Weights of a small GPT-style language model, trained from scratch on English Wikipedia.
Size: width 192, 6 heads of 32 (1 for keys and values), vocabulary 512, 6.35M parameters.
Architecture: RMSNorm before each block, rotary positions, untied embeddings.
Training: a variant of Muon for these matrices, 284M tokens, 4336 steps.
MLP neurons of a small language model. Each row is named by its layer, matrix (gate and up: input weights) and neuron, and shows model dimensions 64-191. Each number is 128 + 32 x the weight over its row's rms, rounded and kept within 0 to 255. A neuron's up and down rows have the sign that makes its largest values positive.
After each neuron's rows, "fires in" lists the words (lower case) most often at its 100 highest values on Wikipedia text that the model never trained on. A number after a token or word is its count.

L7.gate63 [142 152 126 142  76 179  97 116 142  91 115 201 166 169 103 117 140  62 200 162  46 127 109  73 103 134 193 126 145 101 133 124 145 206  96 106 175 148  61 172 122 109 156 128 156 175 113 112 160 147  94 132  90 157 121 118 124 169  59 111 100 116  78 147 117 173  85 124 105 178  92 164 144 126  92 173 109 144 130 162 153 148 144 125 150 101 108 140 123 158 172 118 116  82 155 118  94 157 127 125 138 134  96 126 152 150 149 136 106 162  95 122 116 111 119 105  84 103 116 124  21 108 132  77 124 110 175 123]
L7.up63 [146 161 155 163 106  73 164 211 151  84  78 153 142 177 140 173 153 103 138 131 104 139 123 120  89 141 110 155 118  95 139  79 165 174 112 110 100 150 126 110 216 129 175 136 119 113 169  87  79 167 154 169 147 104 169 109  98 112 151  61  73 130 136 132  88 114 109 191  95 160 130 131  83 165  86 156 110  85  88 152 152  94 141 151 158 119 132 117  85 178  86 217 176 182 137 155 143 158 133  87 169 143 151  91  90 124 126 115  93  70 117 169 141 161 147 161 182 101 106 102 112 112 157 168 141  78  81  97]
fires in: "of" 40, "following" 10, "full" 9, "powerful" 5, "successful" 4

L3.gate300 [155 138 100 119 154  99 115 133 129 109  58 109 165 114 162  58 101 147  96 137 154 138 109  89 149 100 141 166 104 209  73 145 107  85 170 207 131 171 142 178  94 122 151 147 140 148 110 139  41 120 119 166 159 145  97 102 190 119  90 102 122 102 147 173 149 180 138 105 141 132 145 121 142 124 141 123 103  74 155  69 101 123 129  88 127 127 114 182 130  84 166 122 105 124 119 120 104 171 151 159 147 165 152 153 102 129 123 115 125 144 161 188 137 108 145 164 137 149 117 139  86 110 118 155 103 129 110 178]
L3.up300 [134 122 109 167 183  88 127 136 121 131  71  83 101 135 148  52  90 164 116 126 133  95 102 113 150 140 188 153  97 205 145 138 116  42 180 152 134 132 142 171  89 117 127 161 130 167 132 123  67 118  97 179 180 118 112  77 133  85 102 103 117 127 148 131 170 170 119  85 117 112 175 140 121 106 136  85 130 124  54  99 140 110 125  63 117 124  65 180 121  96 186 112  88 154  79 137 128 165 125 166 117 164 141 144 122 119 160 142 124 135 144 124 151  34 132 139 110 114 119 130 109  86 132 123 122 116 123 176]
fires in: "an" 43, "announced" 9, "any" 4

L10.gate200 [146 124  85 100 103 103 171 136 117  92 127 164 121 128 109 139  69 141  99  64 102  63 154 127 150 139 100 163 158  88 140 123 129 119  99 124 152 140 115 140 154  26  93  89 140 102 142 155 148 127 110 133 132 149 151 168 150  76 148 168  98 125  92 139 104 169  81 126 137 109  81  59 154  84 135 179  99 116 148 124 109 159  91 134 103  77 120 109 125 112 125  92 144 140 233 153 135 104 105 167 133 182 119 198 140 135  97 107 140 154 108  95 120 119 114 148 112 121 140 204 157  77  68  85 102 166 164  95]
L10.up200 [118 146 140 138  59  95 139 121 204 108 150 132  99 110 161 112 120  85 136 106 113 141  80 139 161 127 149 154  86 127  60 161 129  92 150 145 154 139  65 178 125  96  70 116  98 138 111 146 153 133 102 155 168 117 107  93  81 151  86  83 111 160 111 149  81 153 126 150  97 117 102 138  89 170 135 160 120 105 145 167  94 103 152 126 151 143 100  96 103  89  53 142 147  97 176 157 104 174 160 106 109 134 156 137  95 141 132 135 185 131 106 165 160  66 119 143 164 131 171  83  82 147 146 145 105  88 115 151]
fires in: "from" 27, "of" 25, "after" 20, "before" 15

L7.gate300 [140  76 111 108 171 135 130 175  66 153 118 106  82  89  84  85 161 145 124 129 141 134 202 145 163 142 153 105  76 137 160 117  61 139 173 136 112 120  90 185 123 127  90 135 150 158  59 173  99 153  89  84 150 134  96 124 135 131 124 191 178 170 176 124 144 102 205 139 112 194 164 168 152 139 156 104 102 108 115 143 138 145 140 101 110 139 104 159 107 119 176 107 103 119 168 178  87 101 101 124 190 153 146 178  62 117  98 175 139 142 113 120 126 145 148  95 168 136 153 156 122 144 124 168 129 108 109 155]
L7.up300 [112 112  93  87 100 101 146  93 100 171 163 139 135 135 134 141 119 141 142 101 153  32 115 105 178 117 142 146 134 141 130  66 117  93 147 107 164 176 125  72 135 136 145  84 105 144 163 122 136 130  59 112 104 138 104 109 132 117 148 155 141 143 165  82  49 145  93 153  78 137 163 169 120  53  91  75 196 109 145 158  76  95 111 115  90  87 120 157 162 157 149 128 149 103 163 115  88 199 120 125 136 156  79 116 139  74 165 169  90 155 144 209 104 202  67 162 166 121 117  88  82 185 149 157 111  89  84  76]
fires in: "have" 40, "we" 9, "money" 7, "damage" 4

L5.gate203 [179 124 113 139 158 113 135 197  82 137 134 109 133 110 126 108 105 143 198 140 119 173 135 141 187  93 128  76 129 135 178 155 142 152 109 164 113  62 148 142 177  99  91 174  91 164 159  83 143  95 191 179  99 148 113 101 109 167  99 125 130 125 141 106 126 113 112 113 122  95 108  95  74 145 112 205  91  41 120 112  74 146 121 116 139 139 154  70 144 112 140 147  88  89 107 117 158 110 179 169 106 132 117 112 102 150 138 111 124 109 130 122 152 139  73 187  41 203 102 116 137 135 152 128 156 114 151 113]
L5.up203 [139  95 108 163 138  63 129 131 137 157 166 128  92 214 177  81 200 155 108 127 142 145 114  95 127 154 133 135 126 133 123  54 102 129 211  62 165  78 154 129 108 145  85 123 103 139  69 127  70 132  89 148 161 106  89 125 137 188 114 126 180 140 152 147  85  96 142 140  98 174 101  54 133 121 132 193 138 112 166 200 113  92 146 109 114 172 145  75 108  87 126  94 127 155 113 118 164 141 176 175 151 140 115  90 167  99 152 124 174 157 149 169  86 132 129 106 151 120 168 150 114 155 159 101 118 139 135 136]
fires in: "the" 83, "winner" 5, "win" 4

L4.gate253 [ 72 101  87 163 174 126  74 148  98  83  73 156 174 136 142 178 211 157 125 185 139 153  83  96 136 125 132  75 150 165  94 109 142 140 194 183 164 155 113  80 138  96 202 118 161 182  93 159 134 165 164 146 157  88 137 179 163 135 114 120 155 167 120 163 162 135 149 110  93 121  52 115 131 101 114  92  93 140 179 103 107 146 102  94 160 172  84 123 132  82 101 126 133 131 146 135 126 121 171 127 110  93  88  81  43 121 125 100 205 101  93 152 145  86 176 129 128 120 126 163 119 171  64 124 157 132 123 144]
L4.up253 [132  98  41 184 136 107  91  95 108  86 142 137  98  89 149 184 124 170 129 167 162 130 129 131 150 193 198 149 110 100 110 142  74 101 176 145 109 150  95 105 173 151 112  64 168 179 112 120 120  95 182 126 149  96 137 151 100 180 150  97 153 181 140 148 106  73  91 107 158 126 157  66 123 126 121 123 113 162 153  94 110 125 163 128 139  93 148  68 122 125  81 140  93 140 118 120 125 130 171 133 118  94  96 143 139 131 136 154 154 149  97  83 148  78 160  91 120 149 211 128 155 137 110 134 126 117 113 119]
fires in: "director" 20, "named" 11, "fire" 10, "directed" 9, "tamil" 7, "direction" 4

L15.gate190 [125 117 134 183 107 124  85 140 108 148  62 155 144 127 188 121 133 169 103 120 133 129 173 145 140 150 142 145 186 164 104 136 131 153 154  89  91  94 127  98 174 140 151 103 143 128 233 163 154  64 104 112  90 107  97 111 163 126 130 104  87 135 109 147 164  77  60 144 154 137 143 168 133 126 142 213 134  66 130 167 113 122 143 116 110  91 117 184 123 129 134 112  99 145 116 174 120  93  94 145 154  90  86 162 181  66 153  94 151  86 103 127  31 131 176 138  70 107 160  70 166 134 104 145 136 165 162 127]
L15.up190 [143 105 138 143 140 124 127 136 179 130  56 111 119 145 123 126 108 142 112 120  71 110 158  73 150 107 130 134 145 138 139 106 165 165 203 199  99 147 170 131 144  98 107  96 150 166 157 182  99 177 111 164 139 192 146 182  97 212 122  93 110 168 136 104 141 126 133 161 193  84  69 149 105 122 159 111 154 161 133 124 173 139 161 153 119 119 122 137 122 132 169 103 131 118 135 126  93 165 129 126  69 184  59 147 189 176 147 128 138  97  56 132  83 136 118 158 115 156 160 125  85 109 147 163  90 135 171 183]
fires in: "many" 18, "four" 16, "several" 13, "these" 10, "20" 4

L13.gate60 [113 153 161 120 134 146  64  73  93 169 177 171 145 126 131  83 122  87 122 173  80 187 132 118 139 177 122 124  68 118 144 132  85 129  98 150 136 143 116 166 160 157 112 146 156 101 142 162 170 114 146 173 133 137 146  99 111 124 159  71 151 136 168  71 133  76 114 169 164  87  77 171  99 178 138 131 142 124 120 135  97  99 171 115 141 149 151 129 101 126 121 167  40  96 129 121 112 180  87 110 122 146 152  75 219 151  76 136 178 126  63  87 143 102 111  91  80 135 118 145  90 161 146 144 149 165 134 170]
L13.up60 [133 103 119 170 107 143 131 123 146 152 137 146 138 179 136 143 114 154 151 144 148 102 184 124 168 191 177  70  93 186 166 109  56 123  92 110 123 137 165 146 152 104  87 162 139 109  64 159 193  82 182 124 140 127 144  60 164 157 177  68 137 139 177 146 131 134 104 144 204  78 153 142 155 131 102 123  92 100 139 120  79 105  65 143  78 184 169 110 139 120 150  93 105  86 156 108 119 145 115  84  73 100 112 151 143 117 140 115 129 114 116 118 134  82 149  61 137  83  92  91 111 140 140 119 133 110 128 134]
fires in: "his" 32, "work" 9, "worked" 7, "their" 7, "early" 6

L14.gate62 [132 146  32 106 131 138 145 135 149  92 127 171  93 126 160 181  90 126 171 140 191 118 118 109 160 186 109 147 116 180  95 102 112 142  57 120 136 141 120 169 156  74  84 111 121 104 160 176 134 161  95 125 150 114 151 115 176  81 161 122  72 136 111 134 141 175 103 164  91 166 135 110 117  99 128 140 153  91 169  89 123  97 120  98 151 160 127 136 110 134 173 125  98 164 100 137  97  39 102 121 135 142 104 162 106  84 153  80 129 143 157 149 150 105 161 129 124 209 124 157 125  74 185  94 151 122  90  87]
L14.up62 [110 123 115 100  89  79 106 147 102 159 161 153 151 191  49 123 103 142 126  83 128 188 160 163 165 163 147 124  91 180 177 177 117 106 134 124 173 136 169 125 117  76 108  67  91 139 176 112 129 160 156 125 181 200  90 133 114 105 142 135 135 108 140 145 129 117 163  85 135  89 134 135 114 183 132 150  95 159 116 134 128 100 101 116 124 121 118 125 101 143  96 123 193 134  81 137 144 203 121 100 149 123 186 123 140  93 145 129 133 136  73 133 163 123 109 144 164 134 160 153  63 146  91 140  75 142 104 169]
fires in: "of" 68, "from" 8, "radio" 4, "this" 4

L4.gate236 [101 116 191 137 163 134  94  90  98 128  94 125 141 147 103 178 131  87 160 125 175  71 198  84 177 178 168 160 158 111 127  95 172 110 148 189 172 191 163 113 128 140 121 159 200 174 141 118  96 142 139 194 158 150 126 123 157 119 133  85 107 104 117 127 172 223 117 121 147  95 117 118 138  91 158 169 142 170  95 105  90 119 119 124 126 128 141 154 110 170  80 123 131 104 145 148 119 147  64  76 141 187 160 168  98 185 147 142 142 161 113 199  95  99 176 166 153 179 111 141 154 111 174 117 131  96 118 159]
L4.up236 [ 86 124 191 153 157 107 115 121 111 167  96 129 110 150 119 158  87 122 173 193 153  72 118  73 109 178 161 139 146 128 137 130 161  57 150 159 132 208 122 112 124 155 104 132 185 189  95 141 126 173  98 195 172 160 112 143 114  90 113 121 137 108 182 159 147 119 116 101 131 104 134 149 109  91 105 140 168 124  75 196 127 147 128 140 170 164 144 161 157 117 114 117 125 117 116  97  74 128  48  89 132  99 142 140 135 181 154 134 170 106 127 192 167  65 173 126 153 148 124 141 147 159 165 124 139 104 118 230]
fires in: "an" 56, "announced" 12, "another" 5, "any" 4

L15.gate205 [157 149 121 101  55 116 124 172  79  59 111 109 170 139 120 147 114 153 193 162  68 114 109 117 168 177 128 181 142 161 152 151 109 188 113 124 144 129 167 113 166 153 178 107  68 175 220 102 169 113 140 169 173 119 140 108 114 192 106  99 151  92 127 122  86 180  86  91  77 169 145 143 165 131 146 102 109 110 167 136 199  82 132  97 134  99 137 152  83 132 129 106 171  98 129  90 130 116 148 141 101  85 127 175  89 117  73 104 109 112 118  99 191 159 131 130 124 112  85 137 104  83 114  52 124 159 151 109]
L15.up205 [127 163  92 147  69 125  85 130 148 145 126 113 143 129 144 192 110  58 201 110 150 116 101 125 149 138 100 148 153 109  98 128 111 119 124  72 143  86 140  69 133  66 104 117 130 173 225 148 168 100 168 114 168 103 154 157 137 142 159  94 136  70 135 113 117  85 167  86  73 202 140 173 112 141 133 114  43  52 150 127 169 150 163 106  93 147 167 215 185 127 120  84 163 143 152  93 136 122 196 100  73 113 122 144 100 125 136 151 147  75 129 117 160 141  94 161 160 166 104 147  82 119 118  89 131 127 193 105]
fires in: "of" 84

L16.gate107 [137  99 129 142 143  58  73 116 108 118 112 129 139 123 126 108 118 146 185  93 167 187 159 128  95 115 110 114 153 123 138 103 111 127 160 130  79 125 104 126 167 120 126 154 115  48  87 113 117 112 139 161  87 159 122 113 112  39 139 152 138  65 171  85 121 199 153 157 174 136 148  75 116 128 132  81 111 173 152 108 128 131  59 109 176  99 101 152 163 164 143 111 115  62 133 108  75 197  93 119 159 173 133 169 180 146  79 124  86 225 154 103 130 143 158 190  97 167  52 128 122 124  79 131 151  92  97 102]
L16.up107 [200  98 139  86 125 133 154  94 116 108 104  99 121 168 107 155 125 133 135 172 154 109 152 160 141 106 155 161 100  94 115 103 156 153 111 128 172 137 142 130 155 158 120 120 170 176 112 130 142 101 154 108 114 148 172 155  96 171 126  99 138  89 119 200 112  81  97 128  97  96 158 113 170 188 127 103 131 166 146 192 152 112 129 137 110  64  84 163 156 170 139 123 107 159 134 160 112 106  54 161 117 107 188  44 178 179 165 144 171  97 144  44 136 156 102 140 147 120 162 123  66 100 146 113 131 175 124 147]
fires in: "to" 30, "not" 12, "t" 5, "been" 5, "being" 4

L2.gate245 [151 152 139 136 147 139 107 112 131 113 127 139 147 133 169 138 141 165 114 162  82 133 136 136  52 109 179  67  89  94  77  88 108 122 167 147 120 138 120 111  87 112 117 151 124 140 143 187 186 101 189 143 151  57 149 148 146 141  86 120 189 169 167 112 172  77 171 170 121 123 152 111 151 105  94 154 101 122 190 179  89 133 139 135 117 171 139  52  89 112 133 169  46 110 117 127 135 146 122  78 158  98  90  92 112 175 108  96 112 141  61 143 110 112 115 136 178 105 172 165 156  87 138 133 120 103  94 169]
L2.up245 [152 118 148  86 128  92  97 127 155 144  64 122 130 183 163 135 128 154 102 141 137 126  79 147 128 148 147  34  69 152 109 166 109 159 169 136 136 148 111  63 111 119 209 114 118  79 158 122 144 188 174 121 156 147 164 193 145 150 144 109 175 143  86 125  82  78 128 118 139 104 170 126 171 118 169 191 135 166 105 110 138 140 137 104 125 117 139 129 166 128 139 126  97 134  86 177 125 126 122  94 136 181 112 194 143 157 126 140 132  91 100 167 163 108 104 126 175 127 212 133 100 134 112 142 110  29 113 185]
fires in: "director" 20, "fire" 10, "air" 9, "directed" 9, "airlines" 6, "direction" 4

L7.gate218 [110 118 169 114  89 155 122 151 153  58 137  77 154 142 106  87 143 124 134 164  97 162 107 118 137 147  89 110 108 126 133 106 144 141 156  91 187 153 177  98 111 126 138 137 126  77 124 104 128  64 135 122 165 128 148 147 144 169 108  56 126 136  82  89 135 157 146 105 103 119 107 187  81  55 180 103 149 112  81 101 146 148 177 196  78 181  90  95 125 111 189 148 136 156 124 141 179  79  79 123  76 143 100 135  94 148 188 168 150 119 144 162 101  98 125 120 118 146  64 141  88 123 103 140 116 114  99 172]
L7.up218 [118 109 159 167 118 101 143  88 126 203  95 117 187 117 206 120 119  84 183 102 110 149 115  98 134 135 151 140  91 155  79 141 123  88 139 120 151 125 183 183 133  99 110  67 153  88 141 176  95  83  99 160 132 123 154 159 159 108 165 141 172 143 127 118 119 140 170 185 108 152 121 138  80 115 133  95 112 144 129 127 148  81  92 139 224 146 120 132 123 145 152 180 144 135 156 216 156 116 159 126 117 137 155  93 108  99  91  91 131  53 192 152 114  68 133 180  65 144  37  96 118  84  63 161 132 139 112 130]
fires in: "during" 36, "until" 28, "since" 13, "in" 4

L6.gate366 [131 134 171 154 155  86 125 123 102 153  81 120  91 165 163  98 135 148 142 101 124  83  71 128 185 144 143  94 118 139 146 164 118 111 157 156 105 127  92 174 143 111  97 177 123 178 165 167  90 132 125 160 161  92  75 139 162 113 100 109  92 166 119 158 169 129 120  95 120 150  96 159 143 158 179 157 159 171 147 138 142  82 115 115  71  99 121 112 149 132 149 100 108 145 162  55  73  98  83 135  65 105 141 169 170 114 177 149  44 146 104 116 147  71 216 110 168 155 188 170 106 110 156 134 122 159 138 106]
L6.up366 [ 96 177 196 115 126 105 168 152 131 111 132 126 152  97 228 127 159 154 107 144  99 113  64 157 185 114 147 130 115  87 159 107 121 129 108 115 151 162 140 170 130 109  58 233 136 163 172 137  72 146 129 121 145  90 120 129 161  99 135 118  64 188 154 156 146 105 156 131 155 116 134 116 160  70 147 138 125  93 124 155 157 169 152 155 153 120 129 167  94 115 163  80  88  91 135 160  95 123 145 131 150  95 132 166 168 142 149  87 105 122  83 127 179  88 194 100 155 119 174 131 111 186 155  75 151 122 131 155]
fires in: "an" 49, "announced" 11, "self" 5, "another" 4

L16.gate51 [142 144 172 141 137 116 183  52 154 117 157 112 133 141 188  88 123 114 199 148 112 140 181 101 157 137 164  79 130 121 150 146 109 104  57 133 108 158 135 151 110 147 110 123 159 130 137  84 153  76 101 118 158 129  94  96 127 143 155 116 117 106  99 120 113 120 211 110 133  58 127 146 120  59 151 116  71 136 149 119 126 152 143 158 115  96 167  67 117 103 134 128 144 115 228 121  85  39 115 135  90 102 150 141 140  70 100 108  55 155 123 123 111 103  66  93  97 111 113 131 127  33 131 128 163 103  91 132]
L16.up51 [159 155  88 144 170 135 122  92 179 118 177 134 103 197 144 125 111  78 169 130 185 167  71 116 168  60  76 108 146 119 106 151 145 114 161  86 152 134 153 114 125 208 155  75  89 152 134  88 108 158 108 125 134 133  54  82  64 123 131 111 130  95 148  51 116 154 202 106 122 132 164 124 137  92 150 147 153  64 131 131 132 143 128 162 128  55 135 116 144 152 121 102 102 125 126  81 142 180 150 129 113 155 155 175  82 118  87 176 100 115 148 131 171 148 129 131  83 201 122 138 123  76 156 111 168 145  96 129]
fires in: "it" 31, "that" 25, "which" 16, "and" 12, "what" 5

L14.gate367 [148  91  94 112 119 104  93 160  78 107  93 121 136 152 122 138  99  94 120 126 120 191 103 154 158  88 120  67 156 162 178 149 153 134 102 103 158 141 101 139 145 131 157  97 108 129 127  96 123  74 170 110 106 120 149  96 116 128 195 163 139 119 199  93  64 162 153 171 133  93 142 135 115 147  90  70 130 101 177  25 113 123 152 127 142 151  93 117 120 159 134 105 106 177 175 167 131  68 130 127  89  96 169 146  55  81 172 145  95  90 157 144 144 140 151 180 143 116 105 138  62 138  92 126 115 157 201 103]
L14.up367 [148 172 115 113 145 172 144 132  79 119 171  66  59 169 141 139 106 116 177  96 114 103 132 118 152  94 119 168 131 152 122 104 132 103  70 122 144 119 115 141 172 153 160 157  73 118  82 106 116 151 198 110 151 134  78 160 150 203 168 127 106 156 124  94 122 153 185  95 141 118 135 132  83 150 105 176 116  72 122 149 115 113 155 122 147 158 127 196  62 179  85 114 149 158 121 114 144 168 168  79 163 140 102  96 146  90 132 120 150 100 118 109 168 133  58 130 155 113 109 114 166 128  96  87 160 151 156 126]
fires in: "on" 26, "with" 10, "one" 7, "from" 7, "at" 4, "for" 4

L16.gate290 [129  41 149 142 167 103 166 166 132 146  80 117 115 146 140 154  74 156  94 181 145 160 129 184 112 183 161 100 141 153  72 124 147 172  85 162  80 146  60 100 142  55 106 107 156 129 157 193 138 110 157 163  83 136  92 131  58 132 123 173 106 120 147 108 124  96 127 134  91 145 100 123 140  96 137 148 144 136 136 127 124 117  36 120 154 132 148 152 117 196 152 130  83 138 103 149 135 114 121 162 117 145 143  96 110 112 140 116 152 114  92 141 189 183 107 118 124 124 176 106 127 155 110 147 180 138  95 124]
L16.up290 [143  66 134 149 143  68 133 118 105 160 194 146 146  97 141 135 159 108 134 207 127  91  45 113 158 147 152 145 101 132 139  54 123 171 131  83  67 161  69  84 156  94 112 128 105 143  98 198 104 131 147 130 144  80 214 166 128 109 143 113 128  66  85 209 127 113 111 126 112 120  99 134 152 136 178  95 112 149 111 167 177 113 136 125 108 145 130  77  93 147 104 136 144 189 164  78  94 114 150 125 130 166 170 110 190 122 186 105 122 108 121 112 138 159 173 124 127  96 174 150 146 160 121  93 162 120 125 114]
fires in: "the" 95

L13.gate121 [138 128 106  93  78  92 109 100 105 184 131 111 116 176 161  96 135 174 141 164 109  94 159 129 121 113 126  51 119 161  54 159 180 147 150 120 141  86 142  87 151 126  63 174 168 162 146  84 138 109 117 130 104 127 101 101 166 115 210 163  61 169 135 138 173 112 132 113  92 147 110 135  99 164 157 110 102 142 110 163  84 179  80 108 160 156  89 109 135  91 153 102 104 117 128 146 108 155 158 166  52 115  73  86  89  96 105  89 169 157 103 121 169 156 165 146 150 129 172 113  74 112 135 101  93  99 161  95]
L13.up121 [129 172  46  90 100  78 141 165 132 196 108 121 113 146 141 164 147  98 108 128 146 112 161 162 191 126 116 100  92 114  65 173 143 127 138 129  77 111 147 125 102 124 111  88 115 149 124 106 199 162 128  77 181  73  98  63 135 171 104 139 199  87 188 121 171 169 159 125  88  95 104 117 127 151 108  69 107 165  77 167 145 165  91 122 138  73 119 124  98 136  90 158 132  99 121 174 176 158  91 153 185 127 157 124 148 100 162  55 103  96 135 102 107 127 111 172 136 167 106 177 158 139 134  84  86 140 164 125]
fires in: "many" 18, "several" 16, "some" 12, "two" 10, "various" 7, "themselves" 5

L6.gate49 [ 70 136 172 135 138 142 146 145  77 174 112 109 133  77 177 151 100  99  78 148  73 121 148 122 109 121 170 147 168  77 105  62 113  33 136 103 152 123 132 180 131 120 112 144 139 132 107  84 165 157  45 147 126  96 162 141 125  78 203 124  92 107 186 142 133 162  79 141 110 133  77 110 157 130  69 172 148 136 153 161 134 168 138 123 172  78 133 112 140 193 123 179 109 146 157 137 176 110 123 119 156 136 132 143 105 105 113 146  89 194 141  64 138 139 112 119 154 186 100 145 149 141 173 168 132 167  80  78]
L6.up49 [162 148 158 133 105 106 153 136 115 174 125 122  42 110 117 103 142 156 142 136  80 112 138  94 106  64 108 139  99 170 154  78 138 109  57 168 172 147 168 133 115 138 149  91 120 129 104 160 114 141 175  94 121 123 148 144 140 140 120 135  86 130 116  97 188 152 105 109 151 123 129 143 150 184  78 109 138 128 134  95 132 122  81 135 133  42 107 123  98 123 129  60 137  89 147  66 125 113 117 157 100 128 153  65 148 139 111 168 180  72 157 158 170 159  76  71 166  84 150 158 140 126 103 161 155 119 109 141]
fires in: "to" 70, "railway" 11, "norway" 7

L16.gate99 [205 111 110 139 125  71  77  84  70  89 151  99 122  79 196 118 121 101 124 108 130 165 140 126 130 153 133 137 117  94 148  79  55 103 154 110 125  99 102 184 154 136 151 179 150 141 126 118 115 131  60  86  85 173  65  78 141 112 136 116  64  98 121  80 107 111 142 168 137 177 148 123 164  87 143  83 101 170 172  55 103 149 131  88 114 158 103 175 124 117 111  74  94 109 131  96 170 139  81 164  79  99 121 169 141  65  45 116  89 151 119 129 149 173 109 140 139 116 131 148  98  83 163 125 132 117  99 131]
L16.up99 [ 90 153  51 111 162 107 149  63 133 127 164  78 141  82 148 102 218 170 103 129 145 148 166 113 203 125  90 140 114 140 153 102  86 135 110 164 160  90 142 158 123 135 116 176 122 141 145 125 139 141  71  85 128 145  71 133 152 134 126 123  94 177 125 106 207 107 136 134 163 191 144 117 122 128 212 107 102  90 175 120 114 126 104 131 163 128 129 131 141 147 139  95 103 138 101 112 163 139 152 161 147 142 125 147 120  72  80 121  74 133 126  91 124 145  99 188 118  81 123 121 125  91  97 130 110  71  79  97]
fires in: "it" 25, "also" 16, "that" 10, "which" 10, "who" 5

L2.gate323 [ 91 160 144 173 167 123 159  93 204 128 150 162 167 129 172 128 185  83 100 148 201 162 122 124 142 131 204 105 153  88  72 106 127 178 113 194 138 137 114 116 120  89 132 162 146 178  63 125 122 130 170  84 169 108 144 107 141 139 128  92 127 128 170 172 144 148 126  92 114  97 127 112 210 113 147 153  86 148 188 146 119 141 137 122 227 125 150 126 148 153  93 131  80 144 169 162 155 121  92 105 151  99  95 102 135  86  85  90 165 189 122 101 137  51  99 173 108 163 197 151 129  93 122 105 130 112 114 119]
L2.up323 [114 111 128 110 126 154  90  94  68 102 106 115 145 112 135 155 147 108 101 169 118 127  82 119 123  75 144  98 152 176 114 152 180 143 118 127 125 101  92 120  94 138  75 142  83 120 102 165 121 158 194  58 133  74 131 137 140 116 153  70  96 169 178 107 128 169 136 105 116 100 116  68  79 120 159 106 136 113 142 138  97 115  85 119 122 138  95 155 135  66 113 104 115 125  69 127  92  87 164 105 133 117 115 148 184 116 138 167 138 131  93 102 199 134 101 123 176 133 105 128  97 121 116 147 101 215 134 100]
fires in: "director" 20, "fire" 10, "directed" 9, "but" 5, "direction" 4, "empire" 4

L5.gate370 [132  99 137 123 129 142 142 179 163 164 128  83 122 126 106  98 181 115 154 152 133  94 173 147 132 109 167  98 116 141 140 110 120 139 126  97 201 154 197 156 120 114 116 123  73 165  44  91  94  99 112 196 149 106 166 130  74 133 179 153 155 144 143 150 168 173  74 191  75 131  70 119 165 153 144 140 112 106 122 156 102 173 111 101 134  78  75 149  84 114 158 126  88 114 108 161  99 123 128  61  94 155 167 102 149  88 125 160  87 149 167  96 140 104 120 118 121 139 174 128  89 169 166  97  76 137 145 112]
L5.up370 [153 122 153 123  42 129 115 196 111 102 116 122 160 112 149  95 141 122 155  90 148  78 120 154 111 137 127 111 106 140 131 138 129 114 127 165 145 140 118 133 173 171 180 137 114 131 106  87 111 160 151 120 144 127 156  94 123 120 160 137  81  89 115 155 136 124 102 182 139  72 116 192 134 204 201 109 169 116 119  96 160 158 149 145 152 111  60 162 126 174 141 140 110 163 179 136  79 109 151 110 169 125 138 101 177  80 150 142 132  91 165 178 131 140 127 143  84 171 155  95 128 150 158 115 129  37 165 111]
fires in: "his" 24, "pancrase" 7, "peter" 7, "it" 7, "japan" 6

L15.gate119 [167 125 175  75  69 170 154 123 109 137 139 107 101 136  98 112 112 188 112 119 154 147 120 134 120 160 119 131 153  62 131  96  76 160 148 117 116  67 192 176 125 147 180  99 100 163  57 134 186 165 148 173 140 157  98 135 147  76 137 121 109 159 182 133 108 130 158 159 116 135  37 110 108 123 166 121 134 146 168 147 178 114 196 104 110  57 171 123 167 133 154 165 125 134 164 169 134 136 110 152 101 112 144 151 145 162 145 163 157 116 109  42 117  80 133  98 148 125 130 104  94 168 161 133 138 201 119  88]
L15.up119 [107 107 112  88 130 152 152 162 162 165 166 115 182 171  99  83  79 163 129 108  59 165  90 118 173 170 169 161 131 175 140 123 128 178  86 153 137 102 144 140  98 132 154 158  89 127 157 156 182 140  86  95  88 117 169 101 158 147 102 135 164 122 103  81 150 121 184 116 104 144 101 166 137 130 167 163  83 117 147 160 168  98  83  61  59  97 103  76 157 103 124 113 123 118 108 154  69  96 138 160 101 104  97 158 192 144 126 136 139 168 139 144 124 131  93 119 137 131  74 130 206 144 102 139 116 164  81  99]
fires in: "under" 27, "two" 16, "it" 11, "network" 4

L7.gate98 [153 100 103 103 152  88  83 126 103 159  78  65 163  83  93 176 146 127 136 156  93 129 186 142 179 104 104  59 124 135  91 178 127 120 125 164 110 145 113 132 118 113  93 128 146 163 111 127 111 128  86 150 194 146 137  82 116 132 183 104 151 163 160 135 121  73 166 156 112 140 108 126 142 113 158 165 187 153 147 107 150 111 138  96 165 120 111 104 147 132 140 137  64  89 100 118 111 120 113 108 144 150  81 140 126  77 144 213 119 117 157 111 179 161  88 145 103  93 159 189  86 101 115 158  53 140 150 165]
L7.up98 [132 169 137 133 107 117 111  64 124 104 101 160 159  82 110 147 142 146 169 139 109 164 138 203 148 100 136  82 145  95 108 125 115  99  77 165 184 142 160 161  59 137 106 159 161  91 119 161 162 172 129  81 150 106 150  70 119 128 141 126 116 120 132 158  95 103 154 112  88  70  83 159 162  72 128 118 112 151  88 134  80  84 125 142 113 136 141 129  57 142 143 119 127 144 173  99  49 113 143  79 101 127  92 128 150 137  84 157 123  80 120 154 175 161 111 125  95 128 100 114  41 173 123 124  98 141 143  88]
fires in: "his" 78, "election" 8